From a checkpoint of a small transformer trained on Wikipedia.
Size: width 192, 3 heads of 64.
Architecture: LayerNorm before each block, biases, tied embeddings.
MLP neurons of a small language model. Each row is named by its layer, matrix (up: input weights; down: output weights) and neuron, and shows model dimensions 48-175. Each number is 200 + 30 x the weight over its row's rms, rounded and kept within 0 to 999.
After each neuron's rows, "fires before" lists the tokens most often just after its 100 highest values on Wikipedia text that the model never trained on; "fires after" lists the tokens most often just before its 100 highest values on Wikipedia text that the model never trained on.

L17.up432,146,208,207,213,210,211,197,218,229,242,136,231,178,173,205,129,211,233,196,225,199,227,282,189,213,172,178,182,229,215,210,188,251,195,184,267,213,174,254,209,241,175,200,190,245,160,165,189,202,250,184,192,209,148,229,187,213,182,197,190,190,236,174,237,201,185,199,223,246,206,153,192,202,210,195,156,202,189,208,212,244,204,211,212,164,236,155,164,221,193,216,194,159,228,217,286,170,240,168,234,197,231,180,230,163,169,163,181,184,170,155,164,193,245,164,190,246,205,205,197,247,181,212,175,176,246,184,201
L17.down432,169,223,146,230,192,206,236,134,216,242,201,205,215,233,198,211,191,214,227,194,173,200,279,151,176,231,184,174,203,203,251,220,180,206,160,214,217,187,188,217,172,211,178,163,222,177,262,186,207,139,231,152,162,186,242,227,253,203,223,209,165,151,151,205,173,233,159,230,176,211,215,210,183,188,194,245,235,181,181,198,184,218,218,218,195,109,181,215,178,257,220,240,218,214,195,197,200,191,200,168,196,186,245,156,250,212,222,203,224,204,196,238,128,226,258,217,164,206,194,164,192,184,191,217,162,183,229,232
fires before: " ", "|", "1", "0", "–", " |"
fires after: " ", "1", "2"

L23.up10,192,178,235,200,246,188,223,167,204,230,204,210,238,188,193,148,231,110,172,188,202,152,175,168,234,197,202,239,186,167,210,165,206,148,177,194,201,237,176,194,236,268,209,194,202,230,153,172,152,207,174,191,253,207,213,163,199,205,204,170,234,204,177,210,238,203,164,215,222,190,226,177,160,211,214,147,166,232,250,206,196,237,186,208,230,161,186,183,190,191,218,199,218,211,222,164,284,176,181,178,181,110,200,217,171,224,201,229,185,200,141,152,157,216,206,205,204,198,262,213,201,260,222,240,232,203,245,187
L23.down10,219,157,214,136,171,163,247,198,141,271,208,241,212,181,207,175,201,187,167,265,208,217,196,237,166,199,234,230,185,201,165,203,198,162,169,184,193,196,188,195,165,169,221,215,183,214,205,223,170,170,168,204,188,220,181,148,243,164,219,143,252,211,200,236,215,261,143,218,205,218,251,190,191,171,212,213,201,241,245,178,178,187,193,269,189,208,148,176,251,242,147,197,263,220,224,181,189,159,195,211,237,209,143,234,189,217,170,208,187,232,193,196,218,202,191,197,257,186,196,222,201,193,161,166,172,232,176,213
fires before: "0"
fires after: " ", " (", "–"

L19.up22,216,226,227,201,201,290,189,177,246,235,174,171,212,185,175,206,168,150,200,219,271,225,130,184,225,186,206,191,224,209,251,164,230,185,217,229,174,193,235,223,212,220,244,169,183,232,162,195,178,172,213,183,214,254,244,218,189,195,182,235,200,241,170,140,176,132,153,185,204,200,246,212,197,192,272,137,193,231,213,216,220,191,171,166,262,190,256,176,225,213,176,241,159,125,216,217,185,171,197,178,135,189,143,190,233,188,209,209,249,197,200,170,204,152,203,170,216,183,236,213,238,207,200,229,239,199,208,203
L19.down22,243,198,150,172,174,196,209,175,230,225,173,207,187,251,197,218,208,151,201,192,225,188,180,184,196,215,170,206,193,206,206,191,158,264,220,232,168,186,189,289,187,136,253,169,174,272,218,209,157,195,238,208,154,178,186,215,183,191,236,193,182,177,216,177,165,214,228,170,160,123,268,194,236,167,221,180,222,188,213,234,219,171,214,207,203,187,212,202,209,180,162,228,211,171,163,167,172,138,255,227,183,181,207,226,247,205,240,243,157,181,223,225,184,167,207,233,170,169,191,174,210,266,223,210,188,209,184,241
fires before: " ", "1", "0", " +", " |\n", "8"
fires after: " ", " |", "1", "5", "3", "8"

L19.up667,187,189,263,201,212,249,243,214,214,271,203,194,213,174,219,210,171,184,162,189,181,196,266,229,252,163,240,185,212,214,198,208,188,161,163,182,187,224,288,225,172,205,290,138,205,234,188,231,191,223,208,216,239,175,176,198,211,187,184,218,207,193,195,234,188,151,196,183,214,196,227,134,235,188,188,191,206,233,224,179,205,231,190,189,153,193,169,128,190,212,161,147,205,207,226,198,210,204,205,212,195,229,220,169,233,217,182,216,221,250,223,173,191,160,201,192,216,197,185,185,195,187,226,207,194,218,188,234
L19.down667,138,194,171,222,201,173,181,174,176,239,207,207,216,206,171,177,183,205,180,216,215,193,188,195,192,184,238,218,169,155,210,193,225,169,170,210,181,187,240,230,161,217,174,128,140,177,212,165,173,255,192,212,151,148,218,177,208,263,197,192,176,240,195,209,220,248,194,207,207,174,247,181,289,178,278,208,222,118,210,182,230,213,227,173,239,189,214,184,235,196,223,204,185,158,167,186,228,205,166,171,211,172,212,179,222,185,189,251,213,142,194,243,185,213,212,260,216,206,153,221,200,221,205,234,213,131,220,257
fires before: "|", " |\n", " |"
fires after: " ", " |"

L5.up75,191,223,259,224,188,190,226,249,202,258,185,189,281,207,244,157,202,226,195,170,200,247,181,175,230,196,190,132,224,128,208,181,272,190,227,197,140,226,178,216,161,203,195,151,208,171,200,271,228,181,186,198,224,179,204,176,188,228,205,193,251,204,241,184,178,216,211,236,222,173,184,177,217,199,207,194,188,162,215,210,245,140,148,176,171,182,186,175,175,184,236,197,240,255,166,243,178,171,159,152,210,207,189,256,232,165,155,199,226,197,241,198,179,216,231,174,171,182,235,192,180,249,108,227,234,184,223,249
L5.down75,240,182,212,167,213,194,246,247,192,155,180,192,220,179,211,250,173,189,186,170,194,174,191,273,210,234,181,214,218,166,242,200,217,196,243,230,193,150,150,187,122,216,196,200,179,195,223,197,199,206,141,209,247,197,144,214,188,178,201,270,233,162,161,193,187,199,267,244,154,205,190,220,231,192,193,197,219,212,197,207,197,174,262,164,237,196,181,155,166,177,165,218,213,227,172,238,199,217,199,155,123,210,256,174,253,216,262,153,226,221,200,196,164,180,245,146,239,179,234,187,225,238,220,216,194,192,245,206
fires before: " ", " Total"
fires after: " |\n", "\n"

L23.up612,149,204,223,160,183,223,275,249,233,208,226,234,195,199,232,264,181,190,201,245,188,183,165,209,254,185,228,151,161,155,207,194,180,127,219,189,175,185,216,219,220,190,186,171,221,199,170,200,187,169,233,217,171,255,191,198,203,197,195,196,311,212,213,214,183,188,185,205,191,167,174,217,148,181,195,192,215,231,187,137,203,202,172,178,181,156,190,140,212,228,154,239,216,213,208,183,168,191,223,247,216,238,209,176,233,164,212,205,218,252,155,187,222,180,227,216,220,220,175,187,227,226,225,188,186,214,189,215
L23.down612,171,173,192,181,213,239,169,212,153,210,145,231,174,191,237,151,237,208,200,191,214,179,196,163,164,209,257,245,189,206,198,203,212,179,202,191,231,225,222,159,236,175,184,225,194,192,161,197,230,204,196,220,193,205,171,270,185,193,217,213,113,217,176,191,227,200,191,172,178,203,237,186,263,236,208,186,213,187,204,180,157,234,169,262,230,172,146,190,236,186,188,153,234,214,206,225,176,122,182,229,168,122,178,145,195,168,209,192,172,182,213,181,198,192,221,182,232,229,203,210,197,212,212,148,248,211,226,215
fires before: "1", "2"
fires after: " in", " In", " sh"

L23.up755,225,149,252,215,178,181,216,167,196,238,251,188,209,195,188,236,205,182,165,240,204,167,229,228,244,224,211,214,188,199,253,226,177,229,188,198,190,225,197,241,178,156,188,169,211,158,162,205,214,238,214,177,215,187,175,190,239,194,167,255,213,200,193,212,219,179,205,229,211,199,195,233,168,196,162,174,230,164,228,208,189,194,233,208,168,183,192,239,184,222,238,223,232,201,224,212,167,247,175,211,208,204,153,231,250,114,224,220,265,215,173,191,221,208,226,137,235,173,185,182,164,235,230,180,243,207,169,212
L23.down755,211,185,197,217,129,190,197,195,201,204,216,231,175,207,192,243,181,201,198,210,257,191,168,139,260,209,261,226,199,175,208,152,169,211,161,223,217,182,193,222,247,192,225,138,199,241,235,207,290,163,199,169,210,219,233,175,203,204,208,146,203,182,223,203,209,185,201,201,202,213,177,188,164,217,223,212,170,176,217,135,199,219,173,145,171,183,212,185,183,211,216,251,214,145,246,233,195,213,278,206,216,212,177,211,198,214,151,163,266,184,184,166,198,175,190,190,192,197,162,202,257,190,244,190,194,244,257,180
fires before: " |", ";", ":", "\n", "0", "9"
fires after: " ", ";"

L23.up673,169,208,229,205,232,152,242,217,181,220,201,177,170,223,162,198,194,233,226,207,287,184,193,204,231,174,246,237,207,227,110,193,193,175,224,247,165,216,254,193,176,220,279,208,186,235,221,222,191,208,226,245,185,200,166,236,198,171,194,214,134,230,219,152,160,193,189,210,191,215,162,149,196,251,192,232,160,213,208,168,249,204,215,213,152,188,163,198,202,198,169,225,159,196,184,151,216,194,171,221,165,180,218,191,172,231,208,189,171,227,257,194,193,181,159,211,286,208,169,178,229,138,162,192,222,220,138,208
L23.down673,215,192,218,185,233,217,195,154,191,210,205,215,193,179,197,210,230,185,193,220,214,268,199,256,181,149,229,224,209,199,189,210,174,188,168,201,208,223,185,179,206,209,197,176,209,190,165,133,162,169,202,148,178,226,164,230,187,135,185,277,223,213,192,158,190,239,224,160,217,178,225,214,212,213,269,241,210,230,221,240,150,178,172,159,113,185,250,168,209,177,166,235,184,218,282,191,194,138,185,210,209,218,188,186,267,206,185,169,193,180,199,184,218,224,273,219,263,216,233,196,182,167,201,204,249,200,139,196
fires before: "5", "4", "6", "7"
fires after: " |", "|", "1", " ", "–", "0"

L23.up737,188,195,169,192,246,209,188,174,210,220,155,187,193,187,221,208,159,169,178,217,243,199,177,166,244,159,200,197,233,191,163,217,217,185,188,185,224,237,198,181,186,249,214,197,213,180,189,238,172,219,168,159,220,189,244,211,234,243,198,196,157,227,144,231,234,177,167,188,195,186,193,136,169,200,226,198,149,211,245,143,186,259,216,181,213,175,182,214,182,202,195,235,238,200,186,182,251,236,173,195,182,204,256,228,195,190,250,232,185,213,196,164,77,190,185,229,199,240,200,179,229,278,239,206,256,231,226,147
L23.down737,254,177,161,162,221,221,210,213,147,169,183,204,189,181,222,176,201,178,210,187,243,185,178,168,205,201,198,232,211,220,185,231,180,254,255,213,174,228,183,212,203,225,178,240,240,177,206,186,193,159,186,221,228,221,169,160,253,202,192,197,181,227,270,210,219,254,190,186,258,271,188,165,177,157,209,272,197,200,229,181,136,178,168,233,237,163,164,199,209,161,193,190,186,220,214,185,287,174,174,156,217,212,176,195,216,135,185,142,220,238,201,192,200,238,225,194,240,186,196,244,223,223,168,247,225,229,157,157
fires before: "0", "9"
fires after: " ", " (", "–", "-"

L23.up121,168,253,232,232,225,188,225,206,201,183,215,219,155,152,201,192,189,176,179,191,132,169,208,202,178,171,237,169,193,184,217,166,193,193,240,200,131,203,207,121,260,197,206,211,246,185,198,246,201,219,168,223,194,201,228,164,216,187,188,193,184,196,226,229,153,135,246,167,183,214,139,246,214,206,218,182,187,207,165,193,229,149,216,227,178,183,213,182,231,163,184,192,263,204,193,206,190,153,208,198,189,194,142,201,200,207,189,266,250,217,259,219,168,257,190,189,185,151,131,187,199,168,217,208,192,183,160,216
L23.down121,172,210,180,191,177,198,204,184,207,196,162,173,172,156,212,180,207,166,176,169,211,238,264,141,230,204,196,150,145,233,176,214,206,172,163,179,276,166,237,236,196,204,255,245,203,274,244,207,199,240,198,212,204,173,165,193,230,176,193,197,173,220,188,210,207,234,194,195,177,196,142,216,178,252,222,191,231,208,177,212,178,261,206,221,217,229,183,203,151,208,223,162,197,209,147,186,191,239,176,235,195,199,238,165,211,217,236,149,172,235,203,218,200,154,184,238,223,141,208,219,165,207,203,210,208,214,201,201
fires before: "5", "0", "4", "3", "1", "2"
fires after: "3", "1", "2", " at", "9"

L16.up305,163,189,203,204,196,192,162,181,175,243,177,189,159,160,244,168,248,186,250,185,186,229,183,229,189,161,221,274,256,203,233,205,172,202,198,208,173,152,243,218,169,218,201,153,178,177,192,195,219,171,241,263,209,197,202,194,198,114,179,289,208,184,226,180,201,219,133,223,189,158,180,147,181,224,173,254,172,211,172,250,223,120,169,166,168,194,172,180,225,171,213,211,220,240,222,145,195,203,177,208,247,182,229,144,188,197,226,221,206,186,203,179,225,196,223,173,194,140,245,209,205,229,193,221,192,241,164,164
L16.down305,153,225,191,161,205,194,215,193,224,191,259,212,190,183,200,184,200,131,190,225,211,222,203,186,194,172,180,260,138,216,200,227,243,191,198,198,235,154,215,160,219,263,211,266,250,193,211,192,178,231,178,259,222,181,201,190,174,196,193,228,157,247,173,154,130,224,198,208,220,204,138,174,188,169,189,248,206,231,188,178,232,213,235,220,149,137,231,180,226,204,188,177,192,236,179,230,207,233,185,209,215,210,230,170,224,192,214,193,269,225,174,171,208,206,231,199,210,192,209,189,164,154,172,196,182,169,187,158
fires before: "1", "0", "2", "ison", "ately", "ut"
fires after: "2", " im", " sup"

L16.up235,177,208,223,181,215,180,183,199,192,249,232,157,246,220,245,160,156,187,248,210,213,207,274,210,190,182,182,231,163,181,241,218,202,218,157,178,210,185,185,173,183,207,224,201,243,191,152,182,177,256,246,196,202,161,176,157,201,201,280,215,213,175,210,226,210,231,180,163,222,219,186,224,195,202,176,164,189,261,260,186,184,201,169,199,193,197,223,250,175,227,207,203,229,265,225,233,233,209,197,191,262,177,230,223,185,167,163,191,248,192,222,174,154,189,236,196,212,150,212,179,186,185,230,193,200,233,207,197
L16.down235,212,170,195,212,184,214,200,250,200,182,188,247,239,208,210,165,251,165,216,195,237,190,150,206,259,211,180,187,244,179,239,252,199,224,228,217,206,241,196,188,246,157,212,229,144,187,215,180,202,223,145,181,197,221,209,228,209,164,164,191,232,239,167,188,193,176,195,206,246,200,176,201,237,184,180,239,175,152,160,147,209,144,246,223,227,287,113,215,158,239,185,240,222,207,161,186,214,237,190,173,176,192,170,180,243,231,208,202,163,203,226,155,176,196,219,189,237,158,217,181,206,176,164,191,198,223,217,218
fires before: " |", " |\n", " "
fires after: " |", "|", ";", " |\n"

L23.up296,176,191,260,222,168,162,166,172,202,187,234,195,214,147,182,218,193,216,191,214,210,172,204,182,179,133,188,226,177,200,239,218,243,195,200,226,216,203,190,186,188,163,213,210,201,195,234,241,271,157,154,216,222,182,200,208,207,213,183,179,150,279,191,201,214,229,163,228,268,183,171,175,227,238,170,201,238,199,179,184,213,160,197,180,196,170,114,190,198,295,222,190,217,159,212,176,228,204,173,186,180,262,216,180,153,215,222,189,132,205,207,178,205,234,176,192,201,228,167,193,252,267,230,169,206,197,204,248
L23.down296,186,181,186,169,213,191,175,210,237,241,219,182,198,192,242,235,187,226,197,233,203,243,216,237,225,199,244,199,217,214,155,215,181,244,207,208,141,186,195,228,236,197,200,190,214,194,189,208,184,268,185,203,198,212,212,172,242,177,170,269,244,231,170,196,172,172,157,203,175,184,232,197,175,245,138,154,188,225,232,129,234,223,204,203,199,201,159,206,194,259,230,185,188,209,145,198,199,213,275,232,165,108,205,257,171,172,192,237,224,251,176,217,229,173,187,205,152,229,249,217,164,253,167,180,200,222,227,200
fires before: "1", "2", "4", "3", "7", "9"
fires after: " ", " |", "9", "0", "."

L19.up720,164,238,229,199,195,204,258,199,228,184,198,191,222,162,236,204,222,184,208,166,175,171,205,179,196,190,221,176,204,198,206,193,174,173,182,275,140,196,199,196,233,202,217,261,222,185,245,190,189,221,209,187,175,201,186,217,200,236,188,189,233,203,156,204,227,204,178,242,220,190,163,263,219,204,195,134,175,185,214,222,192,175,123,209,177,180,210,187,152,181,167,214,196,170,214,208,207,184,223,173,187,166,184,252,237,198,193,197,205,234,167,193,264,247,187,68,245,237,224,197,183,180,195,189,92,176,262,207
L19.down720,147,206,198,196,211,219,253,177,202,226,253,273,190,170,189,163,190,200,211,198,225,178,149,225,175,211,206,169,172,205,196,182,215,258,230,246,177,216,219,186,215,218,204,216,177,198,228,224,191,188,235,222,172,181,197,224,244,205,219,201,186,170,183,211,233,233,158,193,206,171,218,140,168,191,258,231,208,185,189,266,193,163,245,267,161,160,163,200,301,185,170,253,198,178,214,209,217,205,124,167,217,211,193,205,208,211,168,131,200,221,160,158,233,246,168,168,168,218,161,207,168,207,207,215,175,184,256,181
fires before: "1", "2", "3", "9", "4", "0"
fires after: " |", ";"

L23.up203,169,179,257,240,212,160,223,239,276,199,194,228,196,207,195,163,173,158,274,153,208,227,167,143,252,201,211,205,269,232,172,249,229,164,185,207,115,195,213,147,221,211,225,196,221,177,207,242,183,213,226,209,186,194,192,163,194,198,221,218,184,202,206,194,204,207,191,140,211,193,259,186,178,197,242,203,170,195,217,160,239,241,224,164,157,166,169,163,244,177,265,176,224,269,204,176,211,170,192,197,211,235,227,198,209,172,201,205,221,205,197,180,152,177,178,214,228,221,137,205,239,232,169,211,211,167,127,228
L23.down203,199,177,242,191,240,212,182,200,224,207,200,199,188,195,250,234,220,188,195,181,209,204,202,215,220,165,188,181,163,172,204,156,186,146,197,194,178,190,164,126,253,177,146,243,173,201,204,263,154,218,198,180,218,129,210,191,184,222,241,219,229,180,167,218,186,252,207,210,214,220,257,147,199,245,223,190,177,136,218,230,144,204,206,217,244,171,186,212,162,193,181,210,203,186,181,177,177,230,190,190,254,190,216,268,260,184,200,191,237,176,185,199,165,201,171,189,202,144,188,213,146,247,141,224,200,159,157,175
fires before: "2", "1"
fires after: "|", " in", "-", ",", "2"

L23.up224,171,217,202,210,162,217,181,168,167,211,225,218,167,153,193,132,186,185,190,172,247,206,176,174,179,189,237,177,238,154,205,197,197,195,212,228,220,207,164,244,243,249,187,227,163,225,207,219,217,153,178,162,180,180,197,183,217,185,224,199,224,239,172,218,208,214,187,245,280,187,163,270,208,212,204,216,166,227,188,185,184,206,262,218,190,174,174,257,181,144,233,214,186,234,207,187,213,213,161,203,188,229,256,205,153,168,188,187,244,148,155,166,198,228,258,243,232,171,235,187,200,272,179,185,206,170,218,185
L23.down224,186,190,198,182,171,220,180,183,220,238,231,212,209,223,233,195,244,211,156,200,207,215,207,159,204,147,210,199,183,226,189,209,229,192,153,197,166,195,186,265,249,141,198,171,188,182,188,179,96,217,197,205,209,184,186,150,206,149,221,240,178,201,187,226,190,224,172,140,208,188,202,193,246,233,163,220,199,172,198,181,195,194,205,238,211,224,227,244,143,173,168,195,226,221,191,161,202,161,214,227,276,230,237,213,173,237,150,207,183,249,242,194,207,156,225,200,189,223,159,213,194,203,208,237,151,169,214,258
fires before: "0", "1", "2"
fires after: " ", "2", "1", "===", "0", " |"

L16.up627,188,178,230,210,217,197,195,202,273,168,218,162,236,215,248,137,213,182,243,176,214,233,216,190,176,153,193,180,221,189,280,214,209,167,165,197,211,198,219,152,198,202,232,187,170,209,202,201,190,182,134,156,213,157,174,171,171,197,223,213,255,237,230,224,188,203,171,212,194,232,168,98,195,203,222,184,191,204,240,208,210,172,209,177,194,213,158,193,224,238,205,156,217,219,214,240,256,214,177,233,177,240,180,168,150,178,211,213,246,211,210,189,199,240,216,219,207,204,243,200,183,205,160,249,205,213,197,232
L16.down627,209,210,109,254,178,153,191,231,147,259,188,203,211,225,201,226,181,219,225,167,187,197,236,173,201,238,227,177,173,189,200,272,206,182,241,185,157,206,212,182,222,220,169,175,211,181,263,230,171,154,231,202,214,244,199,175,187,250,207,193,191,154,207,159,146,193,247,200,158,181,200,177,217,187,140,243,224,191,166,173,187,211,192,194,137,234,183,217,139,215,144,190,192,216,223,190,192,201,193,225,189,203,281,203,243,186,165,211,170,217,239,160,201,212,202,151,178,198,225,210,248,206,248,247,202,207,212,187
fires before: " "
fires after: " ", " |", " on"

L12.up352,222,214,192,216,179,205,228,209,249,215,161,183,195,166,221,162,209,170,217,213,232,208,195,212,227,224,235,185,250,229,223,139,167,195,155,205,219,207,228,147,187,205,186,163,215,165,199,238,140,201,214,233,241,191,198,185,239,137,148,224,227,247,199,245,181,185,180,218,239,169,166,240,162,182,214,179,191,238,239,225,222,170,190,136,201,200,189,175,248,152,229,221,202,213,234,235,199,201,188,215,186,179,123,222,139,206,168,190,265,208,210,162,158,218,232,161,225,204,311,202,211,211,161,220,258,248,200,205
L12.down352,175,220,178,185,186,194,215,207,225,143,188,208,197,176,202,209,187,205,265,243,206,188,233,156,186,217,180,169,185,197,241,227,200,224,161,235,218,162,238,171,220,173,192,184,181,169,203,235,169,155,240,201,223,192,205,236,193,135,185,187,262,208,181,182,168,276,156,243,175,201,197,242,181,189,192,243,185,211,254,259,210,150,200,190,226,218,220,231,199,214,218,235,263,165,215,181,217,222,243,176,168,121,238,250,217,189,206,226,192,186,245,188,222,177,217,274,161,178,165,182,191,189,197,180,188,171,139,205
fires before: " ", " Goals", " Apps"
fires after: "0", "2", "1", " Apps", "4", " Goals"

L23.up507,210,202,246,141,191,177,200,133,204,255,178,200,232,163,229,167,199,162,196,228,231,169,220,160,200,229,194,178,178,189,184,175,224,193,225,248,233,204,216,187,229,253,191,173,236,181,174,175,202,162,170,255,211,206,195,216,263,160,258,90,151,229,205,214,221,181,233,183,206,221,209,159,163,203,223,177,219,187,190,182,205,246,192,174,174,186,214,156,200,151,225,158,221,167,199,240,184,187,188,224,211,188,218,192,205,192,233,217,209,184,177,174,205,238,228,220,243,161,212,189,262,234,178,259,225,245,251,241
L23.down507,199,202,178,201,212,246,141,178,173,203,235,163,179,225,169,240,203,214,191,157,183,225,177,242,217,226,206,192,236,216,206,232,189,200,218,186,138,197,219,220,171,279,206,233,230,198,225,173,206,237,174,151,182,173,244,248,204,192,238,208,160,228,160,217,166,207,208,161,190,179,184,226,229,217,151,242,170,222,205,178,186,201,180,224,152,217,150,186,209,204,186,127,204,196,203,136,191,219,238,183,140,207,233,185,179,236,208,181,201,251,203,199,205,159,170,234,97,167,206,170,204,191,205,236,213,248,236,197
fires before: "9"
fires after: " "